From a checkpoint of a small transformer trained on Wikipedia.
Size: 15 layers, 2 heads of 96, MLP 512 SwiGLU, vocabulary 8192, 9.79M parameters.
Training: a variant of Muon for these matrices, 340M tokens.
MLP neurons of a small language model. Each row is named by its layer, matrix (gate and up: input weights; down: output weights) and neuron, and shows model dimensions 0-191. Each number is 500 + 40 x the weight over its row's rms, rounded and kept within 0 to 999. Numbers have three digits each. A neuron's up and down rows have the sign that makes its largest values positive.
After each neuron's rows, "fires after" lists the tokens most often just before its 100 highest values on Wikipedia text that the model never trained on; "fires before" lists the tokens most often just after its 100 highest values on Wikipedia text that the model never trained on.

L5.gate476:482534557488529495442447518506550463550476509526474523506491534465462553511519500525466572434457555469454497516488481544520526479489501488514606502511486540476492454523438500561532468453488471545488481447540484526491485461494481481507441508488491490556404534504411593530501481430531510533488440476512601475535484505503511477469597445469561468485514506507483403484469517466527575376549442552542529575470557481452470570479507515575549463453517491469470466439438502479527497536474545487457477474554441507481561528463555519553501464465481520492442486494512530458560522543529493428
L5.up476:559508479495454512471476480558499547454487461554467561519512574460512504477502551523508530478482531588530588459525534545512491469527467549454518516485450468607444464510521535471490558545472532515472548471514514550463503463416428455531566544472540542496482548490509463519386454590487491493444516517499534513411485531528548508499591446448478521541489500498512480527552522582550558473506544591488483472511482471544525518479458445501555482501493435473494483425423558528472518542430459524521490505538530504589508520587504476428528462524521538507509506511471499502478553541470458487
L5.down476:575539501440436494537466442532555563490501464598495526476494574461546483510507554508462535462485507585547503489494506586481506477539455537432502437458476490582429522536468519461503483505492478551499485462496536548483521450477512457470553571461495513547470546476513481592446463553482499516398518522484506458467512519551567486536574446483495522521498537498515515549554505525523530442519485576494489479487496515519571524501477508504517472473487484487441488396465539538439525556467502504510519546510525498555509540586521483409563459491486523459551567550484464472504599586498493512
fires after: "|", "-"
fires before: "-"

L5.gate63:531544550463535549504537542550504467522502509419519525496470551460478569483459510507469485564489441552514486473517445539569523444539465505518467535476441484480503561500433452476591525506507493560466494481542427502486435528474508480521515511510560502566493523516522501465529529550532443507489501517550510509424478478547540470491547475603522490501488501481506442496540499478482562537523527531567492441423585460520466394547513478521530482540566504532511462494492538514539535484557483430511484526472574491501524471429401549560505471529484489549497542552472475544538621528469583562
L5.up63:499427571504446479519561506492476439479532485515476607560493540557485508459470519525509504495557473416535488552534501487551454522443543416448481531469429444507495500508512499424515530492485453577537475429541453535439537480490576486508447516562519543555483507565493506471522476564489538525521444496523516503458530482525498465449584453504506476465501469526449537599494522527465475463492465495490441460465567503509547510481471507451515539429524520461516388514529454433480515536505444503551431568505566448525509484486486523572504566520552523507460464515516528530540592536517478511
L5.down63:488511547470516486469545512517495483523488510448542484479470579491440563488461523518470495542485452525477440463564477551563514481473498499497494507459455517523498555526442489450566539512485460582468480473537440490428426465512522497532509469563582528587487475509460531472512483568510456524525500506512480569424525489587503489474531495603517428462477520507484469452522524479476484536456525571511529439418600485503487475507534452523495507530585469462487406522452509453495559473520526487545526562471572479527542460471448549548487505557484531566471527530437481559551564501475521585
fires after: "|", "-"
fires before: "-"

L9.gate80:475462484505433499497460535419514509526541511513519493499490537443476435446492479463507501530442515530462490554496418528519461532519423504489503533510436503541504424527539508533504522540519496551474424472478480518481467471567455510470567502460538488528486496457607517482505534492505493455489527429450458470531543506514524480490505507468507505584472481512517459535436542485535500465504418581540540458434567495486436523436428488471489420438416526500502428544467566475530525456538535499442464574552517499569472553555499548457491495533575588521466517515575444484485577504556479472
L9.up80:510539479512468503483465477514482505522484491351564549491564474514465400433457442491551501551511515506463439480522458458475442543474556496535522474550476494476503454556460523532543493589496519506513552558526458520454455554571463440451552500518515487489553380510464562514532622453514515477470485515561481554467469517506467487485546428545547494493522516510500566524539518507443588488478502526467540549490518515432514474525473505443475514550526518524471512496511512451581568499539470442485532550502550518542558483450516433446478503491482561520501483469513490494520461498428535495
L9.down80:505506468495475468483503543502421491488483428385526565522551531539452496425482452475519514526521496533464457441539501498473495486488565479517469512515497480451482512562449477510536514513492570447610548505528493516413456533512534451492482532492536494461506416497425520575456563466450475495537530542523417487423473475504475488465498495563472486441590531519517518490586530557506534500541515503439525538501494527477566497568450493532519471547513520524454476487534525505613541585505481475471587548437506489560538446510460448554524478465481537543493501440484486531501466554443483525
fires after: " |", "|", " En"
fires before: "|", "ing"

L8.gate110:485548508489487490457473535424426490464546451464512410538483460509486432528483551393548433473569519539491494506473471496546437537446496455564513519535521542475497476474515491471426475431436505458464500464497529512451499509561525509498461564522500519510451530493506535552566493559486483478499450500441554460559508493546550444424479570517519547537408426468441488458451466478525577480507512551445551465453524485514514538522519566508528476503530501536501485534548533543476557468467534438533472473463482538497512491473532452443487578447462496572474471443485456495525423456573525537
L8.up110:510495546492446510538474556520529492545512552577487552504511537423484528439456469481506529484435543513489569468463470486506523515464485470466478476529555510533470560509469580488495469460535558483488492474544495546502472521520466470489499522479555468515484451529544477487480456491566547442545514520514466502494527533495569464479520505459566501519509444523489520573533441452537528569466472468569432476470581608464497517466483497479486491461542494457422472430466488525634483452505529559540490476667513558484516486493425490563558522547480482433558510517492522492501564497476491527
L8.down110:516524487479543490519516532530541545517517537528553528555502434471496548511436523570483474573501554534511491475524439546514475580554436467506438544555429482522537508528514506480517501469451536527506434478491484519513463417541565530482438570510487555481542423560555474503443570474559476488447464481506460481476441484495487468511509433537486524544528529516447559548533546565598504571540455494463483498463477502503541446542502444486537565516464498547575501483542514492517529460465519405425452421496434444478497506528525509464537450493493491465533558541514546473567503421470513466
fires after: "-"
fires before: "|"

L8.gate26:468473516434476471463509458457475494485539567445498485538461602509528484521584471542517518551562435523489478463494516435601510524490479583447505521562454425509536531486530492557514496525512511475481511480467488535481498477517467474512547474525479468459495514565520465430451515540477437461512472452546562505460526438492368492547526623500467500555518556527508566510477521459437466509519476491530507432528514546488450513485551496510547528446518498497508440546414517486511487525525482561513515507536444542448479537467578473498458503590508472492403407516519536514498483491469527468
L8.up26:524620466497571474529521453474485494474478487497482423472517477517521429456487507425521513479528542516503519558523421494571439492536427480478514558552490508566500457482542481499500473505466567508481495481491564510471456463459408581565530480482557463511495458554493528428550509444506498540529445514504489481472587492452440512477511482481423583531506560532499469517528503455492599525520514499515608485501479475528511422469499484443477408506510537506478456471537515481490506510521486563447557442485566529475482535436524507465494492510514411503488443444427531508467462564485537500
L8.down26:503509453540478489557437465448551518466476491513490512477487429447451568501474479491481512443511532499513559511557517518472476558410538453528448420491524532504501478539506411499502462472412441569432490484464478495511436445463515565497492522431457483559510523489492519520415533571454509557464540503452500549502469456537577539434501441450508525520460480448410546499572486487543435535499560522470554513464486439535467479489473489500482446532547486536503524530506531490489466484492513484441523382523498495518450469482547523455524559497457513564476475479473494405472459466419514456
fires after: "\n\n", "\n"
fires before: "="

L10.gate256:475477518521470526517500513499505463555538428541597491502470466509484447528529491479541520505509466557453494450465543508528481544459533453477512510490478560525517480539471501538520503452501422450467494464555506580430471499447470482509516528479433525466599501456565534516485474538571504487506488492514537466545428472486575445527534455527492491523511522517442463482550523540509523410573475564550573443418530514439490434448517504588519466555625538485508514551517478469463475578466447452497494463583491515564557505437436539457462437518519520481474505498497516550538552501475493496
L10.up256:481493510473442462493455502519430538520517531550482479562450534537452560453567519468458502558508555503502510441587477513472493462465508519458490566502499448507482536513506447506453519516422515466495476505518457454472508521464475458482504464442566494462477414541527477459530433440499520517497452562515496481584502569499486507525521475536473486463489526540454551509428454561478451453480482597573506434481468521545500481552540557500472564524408606525469517514541515484479456432501537530541521504518540479486496518475568523523483419466543529457477580453439535525427444573508504555
L10.down256:464445508487452491489451454492501524550569513498561510552485503502545482529553433593462542522496521485420466478495484469454535478478535512551449526551546539500528505511517507471514526531484492456500458499577475532482526565505513474438470427448539432498484547522474443496501473496427568524450487573544479499521435557443575483539517488497463526489473481542471497583536450512442442558434536484478506360471478456538579578552531477493422529468430492501466495505475468525407518514492496503604505540459512514539485463547558517515475439521492492544533474508456497476435479493484463536
fires after: "-", "|"
fires before: "-", "|"

L9.gate447:483453540513461454497451489458519435544548517468563515602488442485493508569479520469570530471525503532492492499475493505483553491457499499490524444506521579484533465495477483464451489583498453589491461425517421473471485557502463508520503522462477511503504531529450484473581547478489468503500486449508500461544489405457560483490511479529474527516529421567474465441516573578454522575537468517486510546477463531531541509510579504495470471598493590532466467442483589524478462540522539455485505525577431475535537479454473525457534515408522492500474521500441549423469459556464504472
L9.up447:517503486486461491462531522503496520548505531481490517518521475480522572503505561519579487484525514520460495469471514488558534491507489468460540518438517519490523478469436461509493513508519440523489520545513485486500589471592492536540485518491516498411540431561446482610556484502606437478534506535598545477521399513517584492455525459392531568544538438454473479508486531444518511502417555447487498540531511514508512492494499585483534561466483533505455482484550508505582575545515489448549526421564499494511536513475509502574537493451470444417521508559516518498427524512513503479
L9.down447:452520551532486555511482492487488513572504487490495516461470443475452511480505634478553474448525486505438446601516517449496490492446452443514555485455536513538546489497515497536501436525493453574524517502489497500439505474515440514552494490567497503507571489568459505599484512503530481519482475523529529462505466525473490442449552448489568590528474413547517481563508600489558471462458580493468455483530501501447537502465484532504499509474471531516505485466514517498531500602503529471459563441532509469494552477388493498552547486459500512383457529467471498479520443439475456493
fires after: "-", "ed"
fires before: "|"

L7.gate66:460484426489472450527492541514458537527529432524503518437530550541493464517512482554544566411504575508499497573510508498446510462486489539496486462500472522539522490566477452456516532542510489554481445438514601514416436455520527432545468542500516500492526494568504582562548530486494443540558518523462477501492502546470535500497499490550452560488481514473526512448465514527446445519481458523429470512528489537476405513398482474408487498485508547502441509458512484434411597477431481495514495497549510478497497537479508478510515508478490515560499490470477510466586385572475533544
L7.up66:540484414477423504555538462536493451498526467519512499519561497557548482518459473465579556438503491560517505531552479543473461451419508460536471499537451547528473405513445491535464480558485503487434515478488514480438535511500477460445531473530591444517509489491552559528521485563487519492526586560511484500468475512519591477446556527472474469512492524539508485518509535525542535491506521494485487475527525530524525431488535505490530468510460496457449529530415541533495522538417486461519456497502607569477390564499486539456528519449479492555489469465534543461464459599480410461
L7.down66:456539443552468490507532522537497511509485453578506535505538482509508488539522478545505541496582458510529441526498477499482444467484480438495516480479548546564542490520418508369543440509549496500503488389508560491483527504508486479538510554546490507521530542525494502516561479450499525556519559519444389515489502559479505465435455476496408529478496529507509539445524474522483469470547409541503504502509546516400441480445504507477481504470491559501476460497496525466416585511484416507532420542479441478530495520530457450474552535475479509528491567490516532480491426486547536614
fires after: "-"
fires before: "|"

L12.gate66:458485516541468525486493507430405496492498413516514456502450509549497511530529463497527592555496475493542452478553470461478562512488517511467474532515527480475465454520530529461457472468498500472481443459445539542419457512476577416503437513560473528456502479487602575540531514525557446477445463502510532537537527581491560483484470498498500498510444540441582567472435491491421450574473462500425513481494554537505462518487550483505514504527533528505436468515545476474493534522494500532493472534490549455538541465533583483492467507445551547426574522453533514498387516517451540544
L12.up66:513448479508499454525512575530487547569475525411449499485419491532503409501432561520465426497543511511499520540466424506512494484498545449507467467481405491501493435510505593537505436589476467579427500499458434516497460574502487525519558589560477555524545499507467544481476531487475517500500525485547477519514468523587516494574432535554491491530533547477568514475461505469442621508500484473516548516537552463460458474475494455517476569514539526543516459510563463447458517424497474481468464495460528521524555532462568531492484521517468523485525541470582493479483488526496497483
L12.down66:560502466553510464493502482460438520537567494485512496547510532511496515433454499491551526494472472461474495579431489394522492515502532603482490491423514485495501465523507495494415342457543544467515455463464502489410486547547491422492531511463572496441483480499504484476490531446423500548508466543499475515464515513530534452472457530502501506480489461426542517538508482501529544500439425481434468563454459507495450516492428510521500425586452529530519566517463524549477485527476485489548421529541529512569524490490532500472510447527494517479488437446481505491433498517471567584
fires after: "|", " |", " in"
fires before: "|", "ing"

L4.gate327:486516503530515488456551546466513506481482439443503475483565493516545533449529480491540520535499550565511498528507493575491471495537466575505551495525450493439575480466475516485541508478512531596522528504510480448486492450540510447528508504527522386554534526549546537511477565466548390488547418547523524548465502524506486558527537508536536452495503523454482514511474571522493556503504553526524530456497508512593403548421527485488513540431474520550481495524507549402529551472510476554504499564534475566608512521479538459542535507535438489466473388521497441505514548543491486525
L4.up327:555490515486461521509427516480480428474458499487501608476505540486469501520513556527518415468553469505459487538534576526515505502491436481484516529468550499470496534506472467441531529501465550443501511485531427573507459505479432493492508583540557473481521556522471487510535431566530526476428528524457536481480560488480537527516524471478497484565472448515575564490600507554546487548465521526517528515501586544508519453486531500538578428487483432429497462499443473495549493494529446475534541558459535515553527446548534512481459494509487479516522480615591536509534498435522473602
L4.down327:558498496447466503487427506467511427458487491473520591471479553486453492499474573475501421475552432507454479542559571507512530482470423489506513518468528480481489538475475473440506470505468565407545518495508426558539443526482483546505516556547544534490516520519489486512508407547527535473432520489454506452487549492476536517504501498468523513523451443538532554508588484556546520530464485525494500513518586530489548437522535516546582482518475437416460453478478434491530505548516440450547511538439572489546494446526538524494498458522538523491565515583585517525521513421544504565
fires after: "|"
fires before: "-"

L8.gate72:505445508487548478532480456483479485450536527547495506583522567540467475522510505454473413486520474529540497434497561507564501551458538459525469493482491510498439487514511475527549502489476551500445537444525502574493513539462458418562478525489539459490569478548522545480450490473483547510478457480421553477545508577526493535464480472443574497496579492499505502513439566530526514448498500470481568560513521449546530474484490515571545523548517527515503488522418525492544488533563429453462534588519492450531520439539475516442461496489481526460530562440393470535499597596519508567
L8.up72:477501483434526480494542454443540537481549519509480506543575424458482465556487460541479499536502527451533563474484497547482549486498493495503476521551440534490537548516534454547544550544560500467573514526575523400548511509508420427495455476481525511486541442496447468529482569536497515554514471471437425468495513499581502487570476461547565457494576502457530484474476509546491557507548510568581510442468558500575608524492511504533486495427534468511507489513551460525462473540518455487450560566500530524596497469497541487500493509489518478510563522499493478504531584486599509489
L8.down72:483452501459472421478474466446493508563513525498517498494488550584545480577524464522445562499504425487475492482529524444498464625514535487438474508511477526466504566460516514505515514505473564562448495465567495515573565483549500479548560503513527476540538480445525468570544614483506544529475446505441460517536476492493455510412475540488514499553505528528539522523428554458493507517498418408492511497446477484502478537498480491480498460501440505571492561443542558494413542453535531526463557466537562528487410538505473461489526479516534535491525481429512498455512536417523515538
fires after: "\n\n", "\n", " inter"
fires before: "=", " of", " |"

L12.gate314:453457572402452509503560483475495529545459530481511449531574470487494577477484498533487478495478454522443486521473511501468501488475498451513491522501500552467485518491520452500470464460489531496484526418532410483499495521530432488512461580492495415518545466479498546433555499481553566471520535455461529493595502535488500468477477477471507614460472497478506455564466505487457477509498465529483430506493481508460482508560498449545486520578478534472586398490508489431470495554522539522498590465439504469458506551421490498552542474577570428589486482403525563491488489507495523490
L12.up314:545504453470542450494461454481518505514501561560556517481493604479462518549463454539512450517504469473457485537478491541535510514497470446473492474466484526521547459620553559561466496536496423502472485458431547538438529542553496386511464517523539483445509431529438502589467547481495499484505506453483548503508488468475479515486472495526498498585533452481477500455495436531479527516475464467519532512479480510463475449545484503451561496560568560458513561425518452481525477554460480518536563453442497457525603504458531462549496629492480506463481508480462468483503482459450434458
L12.down314:458500418545475556518494452546486504584438508540497521522505422519479462479490512449576421495552492509502505498439601512491511455443396466501488410535522501499412470515478551538480507478485468480514500457529525522503475483481554439487549509593447504476635482482501499505452489512539480492421515492545601430522444511496436501435551421467519569482511469507511525481544449488473539538539549495505593487497517484501518457548477514465457498489492559551547539520531454535486495437491487420514489452491506526487497489547487562539546433532518546502539480469529493523433482516520517504
fires after: "-"
fires before: "|"

L7.gate123:496580484465479530514501448430568536586513499478567554462491460535529455544459552483544523458504496452476506511490464556464549499461522522408476485506487488508445487505529455499510455547519465491505537484553489530546473467550479530499484455510513502498518552498531495524413489503450422448560443520475490430454460524496519493505502487499491474449498404556490472530520471469454531417576522539494419509413549493537506513465527468469482466521473514502504540493539519417596415544513466436523493503513522489526466471373468542483468537486481525436455460421525489555506553499568442423
L7.up123:515439487505489449572448511518410511503530585521474535495488547500513515515506492473520405497436575515476493489531601491490504525515430483513517475496533552492470435505461412541530498545531499518483493470499487506496519555508462554442467538513534514523521454560481552493484480545502493503506502583527440528564565527463484463513513488448457452606510550457500596458546514486497470485436516501495484610500479550495542467492562513544479506523489426523513471532536459559487533528492467514511545541455507518461496492433545571479578429567534456546477460482546522529428519405437550509
L7.down123:512440526515484499500500487532431461536475547490413558536451553508489496480502482457512458515522529557483509441487554449464555512502449467538503504491503500498532453502463417555549507520552523549493447481503495482537520479526508473439460608436499511475497431557460451533524504579509507520490530533544431583525496483495459492527485533476485457605525568495494586448477542493563494519412516454473558577529447546503533421497499549548491512495527423514484472508524473554448562482502504540508581518477482503485510491494587514502531452581548440544502528529569507475442460453427535546
fires after: "\n\n"
fires before: "="

L8.gate508:493513571546366458582495504517545538445555506571459513476499475452492519501458447488546583531444544448538560454534437608461483469485505540491503505492476549551525548461542506472533489478496508486528535482504464486528488486480485521492535466534485531463467548511470505581539502541518493462570553439544554537559489464433550424528527473572455454452472505496502461459466482532527452486466465546464487514436527580497459494454458502553500398456539455491502485475472536455516431504548460462495484568496562531544531483533517528483504537454494460481404543488514531492506507583481458482
L8.up508:467553447509466455489458492429534520481454510585493523455512483474553422427446494479536483570397488506473503462509536504454487525545498477463525517516477432483511442488459458522556468489493491480533435469530481536502528483472403524505511489509497487463507542465419488521600480513501567481562416514531529513505481505523521500548504485540577385495496549451545435453520498480475546516524505549471537498501460508418512504458535543513461438499475508482542465559471480503467466490507523485511442546496512615537566519536560521455546507554540592492548483589510563540482513448517564488
L8.down508:504530463462480516466434462434479492472507447570551540446559512485577472496456523496554467541419512598572477436471473513433517534506499515526520477556524427492469479486520460525527370545519502530577448440461468581491511472452467552536509442506500543513498495544442455501509516494507532472511445485498520485528545486555474444538441479552528431542498476513472512456514472477501510521539501530554535505530513491494496477557477553476480474504524548468555438562501525483481456513521504410536457562540522548578536534464518532552563392558483521541516467584443520476479498508547538480
fires after: " |"
fires before: " |", "N", "|", "=", "Q"

L4.gate151:467518536462482551551434527434484529534527477428548515518474541582519446536522532455386581459439458551498448470418520543481521511525585461474561507509519482536522536530517486445479511486461473479584424551483548483506495528517453412477531521512485540552535515537432435503550491514541522531564485472568453481526487406454537486466544476513444539551447517512441472558462519513495525489499491560510490485515523470413494520503490470483536460488450407519479517473513504505446518518555479469512539437561503460574504544536526527492515501400445490515490480480506511453454512532502565453
L4.up151:525467478471448511468442513465502559478540438453496501509490486549517431538506465535519556545514478510483444567505509516506445495457442474492554550526545544457540544474457536499400467444488463481490456542532498472443467460451507510500537428538533482555468535590470436454522513494552504477478470512568479499464522433472466539423587524514479471576451421472473503523477567539480573419466454491551525539564563513450485592529503471459548509496450501470501533527522553499508544513534467422503486461501593478558509461459576512481519573504529515510553484547530444456507473498456529506
L4.down151:477460495568551509532472533437489546493469468538555572539517481538525408536520498497488474462442498556537483486539499489501541479478537448477507481481562497423499527489542591500464402500531447480548456570481464496465484486508445427467518507534483480527494487560460457497567523478539553555555450540565506448537421409500477505523492530509482528479494427442486469533476527541518540465472523536541452490490556496429465571582522477457525478508448466492496558478532522504415463483563435468510576488521546429514558501522550492483574535449411526435520469521477499489495464541454535478
fires after: "-", "|", " Year", "\n"
fires before: "-"

L5.gate280:464537509493400512480441521495494511532484456398541486522510557480484443513487433461506471502493467439501412487599517493544486425528514564510447445460492514567527482466500483496425498488544556466498486528496514513491523599522464479507474515507583531482499472451517508475524532447469470476524497436478529534497577492437467435505453435541514462538420511530461446468392533505459537508452566500512528467510459494464469492434529529518488466476490481504489551508502533471522536568561459502399517539457442474498482486451598475488495517556505551501478470576437554509512584541511510460
L5.up280:492508486525460467472448462552520499541464500458458529535475576507502462491427458511503470558588500537531510471514444547595453491549455547569488489527516506547581513463492445583415483513458484426462487451461448461471467505530411453556445427505439500524489535539510511500534457479552504442455483496444561565512537449437478481474506501508483478446526481509500560468522497520499523504456526504519440481557512548532443484516497493483579440592527490495520477540502540506498530494518439545397521463467518448540466539502487495493436543453502571435467465555492598540469520473480495471
L5.down280:468529521563498509471451440558514472571480498499483529527477561528493412461477526540545453528527529462579449497588427498613453494558515537542452473521512500574501458511511507523432487528523498419485488456479475494485527494489459406513458458539527505478475471517536562456489495467530479424513490463436541509527564458424450451505397482534516510484458522513492490460466487483488564477442622507519466487498485546489454447476485487524553439512573514529516506529494460496501508549493467479398481512430510450494450513530508562510496529531509534476454506533518594465487545476504502413
fires after: " |", "|", ")"
fires before: "|", "-"

L8.gate125:495491528528462526491494453509452540510488470532497550456510436543444509498492543499551500584583541471398535585487588526467558568515520558451521519498589421539539498476457440500554480515519496486522488450563514507437493430505521520497435518544505473528532547514523538535527530490533551502511461460462488530555484482506495539528555400521448445465526510538530493513461519501538442520463532480488458511502476501507562452465484445436551487473501515425572504566529510489538452571559456496498488525456411514525478408481444545505491503402500440490477477446469504568516464509481558517
L8.up125:521541488571486550511530439516476504521490502537497505562462403511512513545532489485581543534489507509554547508509477515505503505450479460537544567461489450543551540503486490565517546562495539468547487456542472511466550492472392549481465555485562538479453424502534511421475533548522502499545522462475484517548511480499481535526473418478570462524435539493454567465473507496540534480467512514535550517598496519468496486523448539434494477464480509441535494466528465521567505574530426502456563541547435542558534464414479535603479496486462473410444556440471475450513515496529486523
L8.down125:475494401547519538523459473530496543542466556478491533546504384515453504506500503470503508531432519525473512496502535520479455524494448526506451485483476447496552541532489429546567534481540441498555510425554603505492525508492467539482494573538525494511539429493590535528404450501538471530523457477495510527516469406556483546494497448488530515486390502487531515458456527449488465493446477526467544554567519476565538488507477536483523482533435553463473433543529537527555519545527452531493562531493366494516476474580498537525524489432496446469467525478444510480476515456498512494
fires after: "\n\n", "=", "\n"
fires before: "="

L5.gate62:481538474445461511451427499487543470554514494474498493505452526509493520422383491457485550471550574525496509476506539525448499449407497516448451459571537540491559498483521466528471494534472476441537475523482479477455564464541551617506447468484483536468543578502418463556435491557491518472509464486491445470483509493508512542453597480436441422473514512498499453530474537477514550525379546555491534514526461542507485495495554498498437474396472471473511488538529558491548528509553458495511493524555522555532503527497449449514472532464514495502499464491509536596495466534557519507
L5.up62:558450562564520490491529521562550588504471529451519526514553485514496464475509531457495476504495457502506470537466480540491498578477496466494479491432517418465443556529513532445469614465527499531520507455540569507552471474494468510480549489513504505502569525521565523488494422574583523463481506500513488513538415501450521479484471463487551515535570535491489499527594465482467526498485478540479493506474575566462571537568456505458574485572456479462457410440523412520479472481524468590518522485477514484495508438487484553514504471505482515501445585537486511507410453491448495429
L5.down62:499509546526478433513539511521543569510505517456531524487527468526498471428466497478479471520506492437528473560530531496522479583462475554418448537443490424461466488503561528461484635468546533493507489416467584469523490450487413538470549504550528526522570521492550478529468463545525484466504467567453511493523479508420519507441488479478578448511546514461541514605575458535503518518492465512473520482496538498496572523572460513550513503501483507512502439538476386510464502504535526580468517464459537525486480483487531606466506485495478524494496567520515485538430455437503518442
fires after: "\n\n", "\n"
fires before: "="

L4.gate112:529510620455450511494493490484538490508468539496519423462482502469408525473525510502500489427553482413503504572433538487558456541469454529526529465471444479432552507504468499513421464469520482475517478482538497480511485479494515536474525522522560393494481477548520483499571474483518471477522422510485545494505475494479518607450537507572544457514565525524494509448557525509507469529461544510530481525487521488534521466481520546511514487366425508467465483434465516535506463514497535518509461468511480496622593514477459560532478540501482527541511414425521528485575514527451442544
L4.up112:540477447450479529522398486487485447513539551486482555499489474472526496498455578494561428488521444541543474494440540527491497494606516507457485515464563518575511543484498521496547560559498504515497562452619461472498513462484464459436492505569480528464536481486475472547527479526573505464518522468517512519470475492501490521531474517464397554519486403507574537501555521551500445458425549557450502529541562456486523508508469466487451470571476521551508483458489532498476436525521470510529450488494453438504498538554477525519471504487482481463446513485464546535440550484448369439
L4.down112:540493478440499509537397479454506486479510557467506549490501511407500525479479574504546476442511441507496430572434566498490507499552497502431493514488540456536519497489480535508567561573538512501504551428611474515478494464489470451445505535584514491462492420532524495549569485498569526457512496454490492485464438474479552551529497495478446469508541459494565494528533530547483484467465587547469489502530554513550512550520498498445419480555455525525506496407526554510495411540504482465556467473486466468564528518546455534504467529542486524502460510528497498527448486487452385444
fires after: "\n\n"
fires before: "="

L4.gate212:548462473517504471418471464519507436499504505453404519548498524520510537505501501549492484524541512503547576474469545522537386443551490527418510419472462546500570534480477505465479547501521486568410480459470515576439436448507457418495434498456507507425468586494528465521455539487565509536560516530470492479513442490563522520507567435509552478545547493506495462494517507547471492450482455494529511445504532520501437475486539449514488534469529508460482566469499498570459486500483410583574522541448456506547535551493542503521477505426477478516439488506428514533530468541503472516
L4.up212:472389508492469490498485504591434461500502454503578497510566524455405528528482485509517499489475449448605493485495477520491449459580458489488508519460461520517449458511464490449474577480552498495515543505601505494496419507504490504585484488507466505516500492492484472511501534451493473566459532510518480477492578500522537437483561503565492469530525425564519518542511464482501514425499461531524498533419483479556459511449464521543478513435602498432423504499532445501511546519476504508523552551497560476564502447454481593531471493527531481502558486525530499585584555525522550482
L4.down212:477439518490466501514527498562423478488487492499588550504623543450439523531490466560499521463486428464578459466486486548499445479558455486460520528440493494513459457576458508484513522466544500458522548516612508467489436497486500524566507466480490544504498475490445471524522537485500514524484532514549522503493586506518570441499574536584487493520514416544521512512505486464532524454497508546542479544422488515538471520447469559509448489451594511431455516513579399494521527497515524555510578541500559492544491454470501539519483493512494496448549497489528489575537576518518570485
fires after: "|"
fires before: "-"

L12.gate135:569484439460492506478488517488483463524450416540534492480536523425514463487512464464525572543447463463417446453550506524497483484510528506496583492429460465455562509518586586493455512432487480547514480460502494482439505477577466460572450496543510542500518430534557488494500543578520531522538414551485512454584510412484489476455538487518575492461516541501490476584484535522497570508513499539509525485529524499467520533498509432457539505546529548514532514475545527462493474513545482466522464447483510527488568487449566513632433507483534564461462510467485504529535490475556553522
L12.up135:532433523451472559497429507479548431455557487400494497454402533470384507505556561487506522572509433538460460503465447548550483497431454476495519523486483456483525525488448498482490469619544505536518550554502453519517528553567520532495572511492523529471545473584503484512448452456488570575510496515409512497510482500482421471473427476494484471503553522474453487503488491476532551552447507520472434482511474457538561472504492481512504503460547465546479437514491537520432545550540498508521537529493541483472517475635454493459499509487533473487513524507550458486560478508508491504
L12.down135:531513507436490516540553506565455474440475497433484571537500512497501549420468534507473467474486535501384465492513432520437544518501489429488433496471473542506445459560466519503484446513548484483578478478543526542544559445435475457449555484525456532476438513530531469378508501526543496543413462565479501484553541518522518504520515519440428466500466497578540437494474540492513471459484500501526483541584431450496551440505530499559458547538473544448484484490466543451551507486454438560453483527571516489469513534533529528491463456567529507424471499528527504539483455487473513529
fires after: " |", "|"
fires before: "|"